Weights of a small GPT-style language model, trained from scratch on English Wikipedia.
Size: 11 layers, vocabulary 694.
Training: 424M tokens, 6463 steps.
MLP neurons of a small language model. Each row is named by its layer, matrix (gate and up: input weights; down: output weights) and neuron, and shows model dimensions 32-223. Each number is 128 + 24 x the weight over its row's rms, rounded and kept within 0 to 255. Numbers have three digits each. A neuron's up and down rows have the sign that makes its largest values positive.
Before each neuron's rows, "fires in" lists the words (lower case) most often at its 100 highest values on Wikipedia text that the model never trained on; "fires after" lists the tokens most often just before its 100 highest values on Wikipedia text that the model never trained on.

fires in: "and", "attempt", "attended", "assembly", "high"
fires after: " at", ",", " sh", "b", " H"
L2.gate54:125118144175126108157124100131136152142146140141130165140133132097098112149116111117078130183176122124129109107131102140129114102130112100143094096134143142079132151125136150143122128145134157132139163107133092174086148122110159134149130133124158110093168155143087082161163103110118106117094140157113133118122138129108104125124121132148095167148126123146143161101132153148106105148118121113121144130134152117142052131152114140064158157130111115148105153122090115145148087126110090091118171116135153155097152118172128157113106132153126166143097097079093121185136124143110097105
L2.up54:119098135158154152138111156107125141103136165110133143151092181111126119131145151132084125116112143107152123100098142112110137135147114125165096109136128127148144143141121142162098096137179148110148124109138123098160115114140128129158119089098143102134144103092085166119118120140134141105126145118115139131086110132141096154112083107099107157110159133127190136069110145142181147104170158103152156128104087112121131170115160086108108119137115136139123122074108138091129089091165112114127140073093129144135142118174119143160114154139169111101119103150108070137096153138158161139
L2.down54:121134159144110093145154130155087148136111087147169122115141085154132145146133142139108149158130105088151136131119145137118099137112177118100133129163127095141125158103147107143150144148143123123157122115176107123137085112135100158095127175164168121079122117153131131097157097151110149129114105091136126127127154085163082120134140129129124092142150167111121118171077120136119137127155080110140106113143118106130155100138158100154164130123133165115134149159116157134118123174116116123137103135130141100150139140086142128127171099095077106132121100153098130142127103129080090153

fires in: "university", "government", "township", "see"
fires after: "n", "ivers", "s", "il", " S"
L2.gate4:126120139110150145137156138115107174139179119123158190104110129107131102154138103118098130135128102113109087123101104122142151112170118135160117130127124125134164154141146074117170114127125100164113100098125132132138115151103118132147147132119123088156089136128111120123165104165122141109095124097143120104095142145133130160148111168167121133141134108130130113067117136125211171080111154095109077147140128125146131145091119089107112142125169097073076122171127118121150123131121116132126121134145145136159176150142137143179123125133095116114134111151136160154104140108127143129
L2.up4:128125145153117144137110168149148115092145135110140139144107126145136117116125096119113129119105124136172125150131152094136130133082091106150119154098110131119188118126125112162100124116127127123140113083143158111124143142119078164110130148156132100143144130178112187111140113124090151113125139120113103142148100129149145118113177132149122148112106149135130101072156139110131163158138080082129093097183136136132115124133132093120169180068087109126062103127128096117108117099120135126139127110116126149098067120094155064125128126084134108140110108098104137105115086166110133152
L2.down4:134109150134126141138087090071140148166144137153130161096121123148094097163115142147146121125101151148138119103154126128151152141131155113165160127110139143160148128129095146118089125104141125167112107169125126117113082157168132135141092138194131126138142096156127128156107127156151110090161114107113143156101102112108132161121157099139161141106166131134102113092095123071111173135107123133110112155166126133125096135108076130176079081121114142128068090130093124124100147076119138119113105115119102141132177135112128132125164127090113115109154118095112149149157151168146111122

fires in: "east", "last", "gymnastics", "past", "plastic"
fires after: " l", " E", " e", "n", " pl", " c"
L2.gate94:131169084139118140143145132152113099145141140121134125162124166136129112157125083110159087154118123088139122071162119125152145180119124147137112113139147124109096145159153160109137122118145101145141123092172135096114123147148164114075113116143152127114078147152112132155118127145110134123152155092158162092107152071107114122134173129138104141153119125134100158108119088129099137137085126158123136157098087153099089130107154153105071162138157118132137125125086150150130149129112137158121162151085147147133152104067144124063125088102105150119155147124114120147165145128114123100
L2.up94:134118148129142134129115121183141117121149091143144129155132113142145126151095099114181096125144124122109131139140154171102122097129116094091161124135119094135120162120101141123139089141160106151072094105125109118142117156140125083148153115147110153135142150169099156167108145085143162125152121122119192150158111130122121171119153178108128123105093083115161149123128122115150128123145104087115078135134116132123079146099168176139099096149138147129143137119144166112108176161112121115085143149138122109088099095126148141094127148118107135147122124160117107114108178138136132141
L2.down94:164140151134134107113074169140094132129158095109081127162156130142145133131138143137122147100133164134100121128131152170097134122081178084137102135129125139091115093149151135157124138122103108122143131099141123101172121149163123072147123146144132146096161133140147132145180097152125128103154155136131140119144142126115125156152123126163136098174097082111123152135131120159124140143084085154126115160082138111097140149116168167119113136113110147109158128096101112125099145148150110111117104143099152099109171105137131107109137124104154162132140102113101137078137159080150125130

fires in: "university", "work", "works", "township", "boxscore", "rauxaf"
fires after: " w", "ivers", "o", " T", "u"
L2.gate264:089121103129111130144135113133127167135126126126144116145128153125147155152103168151149106150093128141133074154093103123139155099128154102143142127133128129155174149122134110124104173129100175154130110130150157137161142121093111126127175127099130073139158077121074122102117115129145132092110137148143120101075114163074105138143154071139088112143152131093176176116123085154122106137155146137161136144085144140143122123128108168089140153092134135131145077124123146140114139143124149153104116131093152142118189175145140125090113112145143109151118106118125140113128164151116075134
L2.up264:161141113094149117122163130092107092128147134121144114168131120140135162122097132162114105111109107112137130094117173153150164132165108125110131114129146140129117088145127144141113155115091154140149108106125164121117148095110095161149117145135147120112127110141090076139116100099110162101073116095126114135068138129112126163135163122121139086126161148124151148127125112114158136112177131142167151171087109120158148141122149161105124183092099117061151110157103163129127143156121114128126122147124118142090153162117165082112140120101156087091091094110113122132102144138118100128
L2.down264:108110180096128120190140157150084127153145119124147144122119116144119085139163127156147120122181126116097111130123122122084131112160087126182148138133130118133104101069134128123158153081130093135113138117095116130115148103143116167095145112109151096117101129083151156138048115179141105127132116169115098186129148139122108123123110122101137107139107115111085109149107103087104127133120142065117139089081133129132148092128124099129133140113121114156122166130163138155167121078111134118108115097089140134083121117153129106139140139131087118137105120108119085168107131116152134114

fires in: "american", "project", "press", "effect", "suggested", "institute"
fires after: " A", "r", "g", "j", "c", "ff"
L2.gate446:136161139123130133128132126111164136130119147115158157117133104072149089136095126097082142102142114129069114161154123148105111118152118179166147116105116156113137122135183080109102084104112128095129138102129118123128122100122145139142172103090090103130102110127116155169123123130124089110109166171149140169145157186109124098136109140128146124121120120165075141121133146113131104105145113154123131162135100116117099078130168092143140155152094116103185142126150137124125095133136132158145139150115089120098130108132125129092120126145149129130119128134147097133146132076148146114
L2.up446:140115126133177141136079087141116141120136134100110169100134119125126111099146122089129123118153126142142157190112123097133102143172097189173125080121121100143129136168139090118139095133125160107143125091148121160147135134133089133143160156148084162111111151103121143137150141109107161179099142123115099126148159126137127129168116173108144135132116087126097091127140082134129086107120141155045110161132113125124132108082141113167111160187112141123127118154118152113093136110152153164094112180089117124130145153141122110072138129108139136142136118157137144105155150095172160129
L2.down446:153092162120121152109087106153081152128129150104137133126084124161114149131151128156147161132147124126140145134196175088112138135147129123138172138114119130124167101140141104122127148132117110143094125135082112132110141143102124123131164153131091128158113140073079141104151123154113087100117102101129110125128166112130171172123112131123107117148156156128178120133118124139105100132107160105084125159133122159129128119105137119131114145120114159183099129158120126110085082105166131151097117110121085158107179112123135163164137161122153102135132126141109137134079139091185101117

fires in: "early", "olympic", "july", "later", "may", "under"
fires after: "ar", " O", " l", "u", " M", " U"
L5.gate436:127108143094128147129161111128114218109152115114144124120145130163111155097152188126122120102112127121131154124151098136082105121132124117119125150153144139155091134137143120164169147124124150105144112118132109136142150099135168120116133140091181102161116127126075149106136118178100155087168119120107115134117153152095107157123118106163112171124128147129130156124117141139108131104110106119114093162146102124153143159130123142143145139131144118123111175107132162089124120101165176119140078135100100147100123166101142105109098157129146115100191111198114125097168136187105135139
L5.up436:107101135134072152118185150146126152120115090138137173121165083146109136139147115105117114159115129123133176155123100173173114109127137143142117120105145122188141168193152105173139061166112125116144147188123130150172127142161076148156108114135134115135129156139144130113115109149091149126143150113101123050164129144124128123154121139126126168126129154146125137132133164117158157092156134143117135117105133119126168146098138144114127126116090117126146138090115132162148147148126140105122128140117122124109125106133105146119082118163161128090070118121115140150103141105088119124
L5.down436:145122124129094145096128107096151156097114096121119137142152124185155110098103134120086081154145145126129153116170103106110114105129129154131091148127103130084182088137124200146149111106137126127134126119164109128152175127148157073115150137112157143107163117146103167132170154131146143131127095121147149105126146184114128129125129095100151129145145112106124115116165110116102145091101118116139132142163138117132103088132123088124126161151164151136114148100159103133171122138112099088153146130095158126129146149118126107110115106127139139181087132085084125153104139155130099149

fires in: "of", "division", "rus", "artistic", "historic"
fires after: " one", "is", ",", "ist", "or", "ass"
L2.gate95:092115128125152112150163130148150084137142155146128132150146131129134130148108164163111160157111140136120126103119090141087151123095127187145120117171085105112102122104112175126123101123061113148149133103093123126128097121089158113169095120163149107165132161153143075153105111107153124133120094132163080119111141191072107119128117131119099108123097115138110139117124083089105138127103140105157111105093138162127160118134103137135110091114144144095153147082133118108130100144142153089114112171136106139109196127116090131138127101129127146133186129101132123102162112151137157141
L2.up95:128155120135082158130140169122082120119128119076132174140103095120156131160139196140096147106092130113124133114143102131123131111154189127153147112092120146124119134119099186146117152149098134113146137137160124143101125131114109084166126131158178118148159154144130085120130096133138082139107132174133135142108163112094131087117149106131139141158130063131130113126140139127105138162124177097161146140118120075089123121102102139113093118125171147116170156130121138149115061135093093117082157160127150115146120085103101110121152125146128135109127155134113135125134154153130137165
L2.down95:140121159144155104157135107122184153107162168150138132148146176143132099065126114085124076136127133152104154151132141149099106182128143100131136121142072117117102101127135108159129132128129073163133133104099119127160113108141126135122157176141147131115138117112170107119138108133109106100146125172106152132118176129149130139147114112200142147113161156122119106105122134086141119143102123140118115172099125139167095120091097126144121126141141124126158119133122173113114143106122123129144147134136165074082134117144143094180154102141095158157099106095130134110113127130089144134

fires in: "light", "game", "flight", "right", "straight", "night"
fires after: "l", " g", " l", "ra", " r", " L"
L2.gate420:164141072121107129146147186156142149151154156121094174142091128121135174165138148124087124123104117125110110170098161100125106126110172123120139128145163114106153101156123155169123129162158172107129145103147145131121090135087160149147126106115076144131165117125150163165126158140112125114105152125140138111154130136093139111070167127133170103103136144121087152093123143071112120116122117084163150094118123172123144103138127145125131101160112095140148095129146121136165156143098127113083157124092112149125171100128106137147147165125181108139124165134100108126093161149132128100
L2.up420:146143130139167141100118182112108100097131148127102139160122143105122139125138121139119134111108115125104143104163136120149092121115081134104133122107093116104110143172151119163107131063066135119151168128125143124150143094120119124161101129111148124098126103171146127127136134083099110114145092136146117069101142166154113107103148128111086096129104128084114097113109157141076196171119119115167159111145148148149125150136103149130079148094119171150132105127155143147153122124105170108116154111138157105163134120106118146085116117166162110150099113099142152157083107111135131096
L2.down420:114135129131129119122082143166100071140147060104137115161104113114130137142107122150124129128135140148120145143144110135083116092104127118097127103142129139109102119156105118168110124116098085142142105124110137083145133090140179125125116074101177159143120144129147149135159133129130136115160103135142143143120091108133172125141112116137106101113191182142128089127098088127084110103124103145152100156127123134165160157128156166085147147104117144108141131143129130163164132109144140155116093150121047125097076110124138147125110159130097136136122132146126145126137087114135119146

fires in: "was", "as", "association", "is", "associated"
fires after: "s", "ss", " he", "he", " st"
L6.gate229:126141125155133091128094103144138135143117141112126151162112089134122087072121113100165102153119158150141165111174088139160090080129117093140144140134150178151150148130146110143141089114121136118105122100138172167128108150152086104147152163121146154162098089093144140101113127144095133124117110123171131143122094161108121152114099136113114157121132133122130076135134139103078115125164137153139147168156118181125115145150127122147102143167103129126133160109104152175130157127095153176132147081132197140137152092130118147114153090122100180133123137133102153148135145160116089177
L6.up229:091130091145127131141174122126068120144134142119143162128163125168107085131160156096110139131098119144137134111117125134139147126064128128092126116112148115143109123117139110138152148112146143113089154145137150137119149151164121144117157095106057127157090093119151137132120132135104122109127180151115124096145113092156135144176117103163122085109103110153142133113132137127136113107112150130119089125151152113097120107180166146138134128167163074151087129113144170142127167149161111149123147184095165115119133139130163113111147125119144136167160126139169169133130118143122168145
L6.down229:126141122134109132134138126109078134097187151101128148097148166119111072137148094136128119089144062130126123150123141109108126125142128139077149110121131123080157114117098129156140119097108145121134161127164119125125137086161098111129158127158112137099120141113105125096129117129108111107135139130105195150124136082154136120141093115151134080130137145135168145094092170145138173106128121113134134155139107105132144113126173146118119126165152093121134123165123170198153169153105126116131134129146095129195105132132141153120134099089089145140124144120126145192115120137137122122

fires in: "been", "was", "released", "had", "were", "album"
fires after: " be", "le", " which", " it", "b", "s"
L2.gate142:153155121125104109122081183090155147133150118098131150160106131135095177064145114108123093127145139127151097158120112142153120132140127125154101141129140114120146148107100149175119155135150125156101079139118173108117139088120092135069155125139121111113136102136121099137169167144153153101120103159121138111129148106148142146132131131180125144132170135130125108163156139144109125109136162152116186105116166108185140141112188112176131092187135127112102152109132125129135150139103124129134155125105126118116144104112074091121157107149160106148112103115135115148124103104129124172
L2.up142:163142083099096105151129146151118113116150106126145125155122131164155127117142136144151110119152143097131114131089128092099129129100109155170115165155108076153102182155098177088105139124168117133112119135115116135113127125134140187082133099092132082132154137080110129152081135074095128129115129101113126125106126129145126158117142144109079127132150109130133074111162138151130149177161097126114177121144148120156116145102129151141094125119125136169133116094146129116141176112138113110098084142133129132124156101088121089127105126067128160155131109117124103109146134146129095157
L2.down142:147146149109155130117097083107112139126138150136080181122126106092077138132172150093134106126136090139141100160171144122124126109113136107172100096162146128161144089119111130161104125105108120131135114146150108132153138140133132114113124092128166148166147112133144136106105108139165114067131142138140140144109126161143157096161158152126150074134139129137137158131145112113120130103152125126135137137106097124145150107105118158177149115146093113134108111145144138110131160141155090141135128110082131130135121099179130105145176151120110110076091165083121206134116100167153122085

fires in: "he", "she"
fires after: ".", ",", " s"
L5.gate33:111143088115136111143134096120111157096168120140134162143121099140127144120126129117124137112153126130141097117154129129146140119082155139137113164131204136137140154127166110137150142109086178103164119118140113117172118145117122152162180129152129106133142084086163127134102145117102111104118097108092114158136113130139132114093173105120104094109178127108163128121104139103115144115084155155116105130133139140108103113096125104138087139102144116118119123077132129115108156113118111113126175103122153166111085148117174151133131150097094116145093142137113137151135136129147146126
L5.up33:107103123126113147151080179096154114113100170154135146154098093165125146120124096145112138127097138158119143106118140094122176087145115137111104161113153089117130105128151083134096123122140114164160111111104116117127152122139113126082116109151122100137131122162110146122140169106158155106123164122122131119166154172155084167132123165103132088129122122133091090183124129101094133115124165125136127154106110131158083152157141106120159136096120094136134128104097118166102109087154124139114085150139116151115117097124148136103129129127159101167119137159097177116131176121116143136
L5.down33:140149125141148101117140124157131120103177086091119115152148153125116143109162129122111076130116131141146184156072153101114112143100095109148177131122087109073109145092096151134150154064140136145125120110141079157126133081116147127144147108164149137128126134154157139174140144103150117156140122115130120091107154131140136152121124103146145124141127123170119131125097157134125100131121124131139117154082095131133140089139151101134071122142139106100104140098082139134106100118135158116138141166144100094152131154080139149112137100108111130135091172107123170125137115112089122130

fires in: "over", "textbf", "silver", "several", "average", "boxscore"
fires after: " o", "o", "te", "il", " se"
L2.gate328:083110143107138116161140134169126112128125129126130136118133100115152173126111152125052142086097145101150137129091117111134124159088127170122129115100098161148099110098144161125118166136140147151085121085158131119161171157110089106147146137123145118113088113151107113129128111077120096129077142127164124142104123104064134114112137151105111129171109161111166137174160093137149085145114136138157147142092123155166103139129126094156169158167125182138131108089132122140131144131136116177096118149117131121096140128103140119137103150136141111126126091113085108164105090119131106087
L2.up328:131111121144137142133132123175159161089139139167088135116137159128145160134158114139126116088125120126164080105104108145100151144117209111098162092182145128140142091128145124109143089104139151121116074068125126108148139136126099169114137123158094143138103116168121122115080129138127130097103151109110128147140154175105131086155139132149106148145090131138177163134096122122148148154174100123118165120101134104134110137142145125132080151154132178095145119114112157117104126090144129119147122120162123147107130150121099123157114139125115079117160116140140071115113147147143109079
L2.down328:145132141130144131170154128122115108126128130156112171121143145129094122132154181124135097117157120127127146112134118131163127116157079139094132125116136135126112173111161092086130112089128097124132133092123106094151092117139080118132119102144083077124095094143166089110136118159136127156147107149111109161124161135092156129148172120173127155137110127134133153156096142133119142140145162111103107126192098121182098156115113139085117117143148135113089170131108126125123101140114094080186144151125115166172099076150123140100144130134104133155124148102120166129124120100155116117

fires in: "more", "all", "made", "although", "doubles", "double"
fires after: " m", "ou", ",", "A", "ia", "."
L5.gate285:134167107159094082120140140151086141131159134154091093146098146120107116133114165117132140152110143121136095135120153118090131123144127116080137126136126140114113113103105112114140178158122143112139123144116125113133122115102146120142083111092112142155149114111136117120167134105079127137151176096142134159100089130123137153108166107090145095134157145136122120208124165124131131125127135133100159111144098114186134113135206127164164110156124095144116100133121141150096123074144101152096115110134148109107105088108129089130145128193113086150111124139190114149120127156152162145
L5.up285:122124116173069091131151108127141133134129142116142085109117122149121143105111107079113147087102130116102087155140135081125118151126138158132144098123118143119106142136112146099126132085121110101164092151120140078159119108155145120140112115170151112106111147128131104115128088125073166112172160124108127101135133110129113151138138097079082115094086151148119154126158137120148137157170162095137134116152152119108138136154104144129133165112145111139140125071133128118134133124141158106124101164125135157092099135162049153090161108099106121110116100132123203116139143137157119110
L5.down285:128143132102136160112136149096179126172154162094169143129115120121125126074152145121142117183188094105141095158126166119116145109110115101096132106159111088130122092078066106110142127179130119136141116133143147099160115115156178102111127109170110140144168124133088160101145137119127151146073129121132067100137155104099161148116130074116117096102149108113109117136107137155118145129164143168137111132136136134140126125112135087132121111136117091113140136138132124106151103120144123121086115128130171124151149126150117110137101096118090157166112143108138126161149109120133144086

fires in: "team", "against", "again", "teams"
fires after: " T", " t", "is", " (", " \""
L2.gate144:128092162109089157135152142165103149117126147170140150174126078111140117115149126162122158203142118123115121141106143118133154107132089089147124109120167148107108137125082154143133115194157140139123104168118132151125124154166077137121193150175108168122146145087106075110143109135121132139094144115098090131116116168155101143109106102123140140101148094110132125135108098120145155152105094138136129110116115123132141113126131077135109130103148147104153136137155131084125158145118114161100100115165134135130138096096121128137132128151143140166115114121077104102139076148126168173
L2.up144:133134123116149157127163126171102105145151080091122130056176134122116164133134131136153123137132194192144163086141090103108091145153107168155099112099162116155118128156136101128120180129160111083139126103112108096124108088113136145153159147128117109139132132105114152126141144130132133115134126123139104138125096140130146158133144073128101113127093130085108154111142133139142099124172153105129127115150141122142160158131153162157176083141177150101120108135178129110131128154129134158107133125177112142133155093164137109149121138158112106129117120162139131151148143122136135109
L2.down144:154126177139159077095101109178127105168139131088126135097134095127099146166105126103160131118172114128117115167149089128146118167168086119094132132139151134107192096136123100142125149081139105134118140150120110163145179116147149101143111144142103130158144159138160132137125102138094167116102174158136155104146169124126116207159129131119144126139123123155100104153145128132160146108127108136160122105090111158156142114125133158066097131135129129127133115128129097125128152111106099106084150147104122136147112146112113158121176136096105126110099126154091178148122103139102135120

fires in: "a", "as", "after", "at", "according", "american"
fires after: ".", " an", " the"
L2.gate145:104115131113081183115082105144186101134152143147118136111125092125111125096114147131126100139134134150136166139122140171115185075088161113177164075150142100105122118113139122151144140143134128156113123136121123133142135121146143093159131124103105130099108143096136125112166103161132088148149110100100126136168118141120109119102167138143163151107102108085153105155085152129159103116132123144128157142125165093152078158088144132122088147117119139102134085110146123155146147128103099134103123187118136143128140153101136105156139099174114135071169133105117110134131150135156133136
L2.up145:140057119112129132136076125132161106103139082136115086096124110123129125138127134145111128118106153147135130146168157107156143112132125094131107148077139108156160115147150110166112101140136123162162137094175092137173158116127124101146097083145113105158107139118116141132152120143086073182112092113102134120158116127095138093106172106104114111116155100131118126156113097112098141118106087125140137101152170130138134125151083060123105108091135147109163122127142121141172123164151147144107089083149105145082164093137152137114104108163105130078130104116142129123115157127142153125
L2.down145:122117141139142138114133150123146133141161160095134123147140121151119133091130137127155125126146128095142167185136125075114096108117079083124088119116120172105116119144127124143115103123179101101168174151090141136131167116122145131104139118146141105180069101138130158125141107144117120115142128121158104134115094115110157107101103061136110114163194146145084073142111112113158117127124124154116130113168146178132166124140122082137119135100146098128122126110143140128149130160114109122102141135100149145098112119106113120137142122108109106089069131130108140103100166076125131130

fires in: "the", "national", "their", "not", "maryland", "district"
fires after: " at", " N", " of", " M", " in"
L2.gate248:129146108174140147185095120107135167094120085136111124149155115098148122085091095083105153144112136093174131124110099120140145123197163148146133111142121135149157154132146098120125141127126141111179108163148099127124115123153124087136200159129116157105141124125132113119129139139106149100139143104158111104096170139124129150097114149148181154130138119107093137133151103131162114145159118139129126164104092143111126136127151100110127170141122121160183127133135129149146089118111163179142099130152117125112130100139124157169137129121132118145125181109152111111130114108130101133
L2.up248:135126113100148111119169092119097098104124133139139148154129138093151122143110093131115161127117095126111078146113089124140141122147105103125083095138100149103124111131135142114088151095093152112133106131115144170124121096168147128133149109100130137126141135093117129137116113131138126132103108134144160169145099174136136162077123142076144130140158100117082153075141130123140121146111135158166127119155133081095157132156112106136081131102065182102154096121115158158115138126139144104119164159116112119115129095133107158127186134144083105118122167145137125131110096072136095133
L2.down248:124114132101177107125164083132120118132136149125091167127099138113119138107149122140172119121167073130124075137122132132136158114126123138097136118137142126103146144151125170108091145143128141117168127164122123162152109148068160121161153106121089145130125134131112165101139133168150131175146117095127126132165118153142137123103141176153086100131168145117150094140131130149131148120176129155130155127110122122132142088086091131161135113150086152119078142148107139119132162141130129119107124146136119165147155108154121104138140124181112094096160185119104163118134119104114150145

fires in: "a", "area", "are", "as", "after"
fires after: ".", " was", "==", " A"
L6.gate428:178169148155090148142135136123112091138136112109155131133164134198156151153148127147141109133109099124130148115132132131107146091154135118100117132089106143073138111168149108147094121130133138103153153117160171120152084086165113102136140092145154171139119172137101114136123086127137125139170162133125172109085143129137126137140138123115114155122150157159141110149134187132145168119145113109105124128116124137147113125180150113153098135104161114148138151097152113190102136087150128137142134119118140133103135137105177175131164150163102145084153119143103106185139151128165142120
L6.up428:130130172113138129139125132185103138121135149133152149107138110144123153101110111117097129139120126097104171117154123066119116143112143125160099146117073147099106089120170162118134129104118138141074123133108098082128128112142168140154131129142164144168121149125118135143064147128141101164150090149136176167165153140115113107191106094124141108139168131110132126163139163146103137074144127157132125116153181166088130137112133139138155127117165128070147137135113109088142142113131115175139177134093142154139137130061141137147116155127104136119126138131153132178142110163137159139
L6.down428:152101133132098159159136169099175131070155150144088129129131114157123115157146135141144127118225108094180112117106160091084111107114120082122151126128145082145168103112131137135133146100147125139122135096150146164137148123149167121103128117152100119123072138148174084113162116118166089133143142114092118164113120082103098148110100089117121146111125116171169148118113149147148114134100113141127159131139170109122120112129158121135138138104113138122159152126105142140144105129128118147131096123134139118136136142117119110074145128130108150143054132097113120137103119097097137142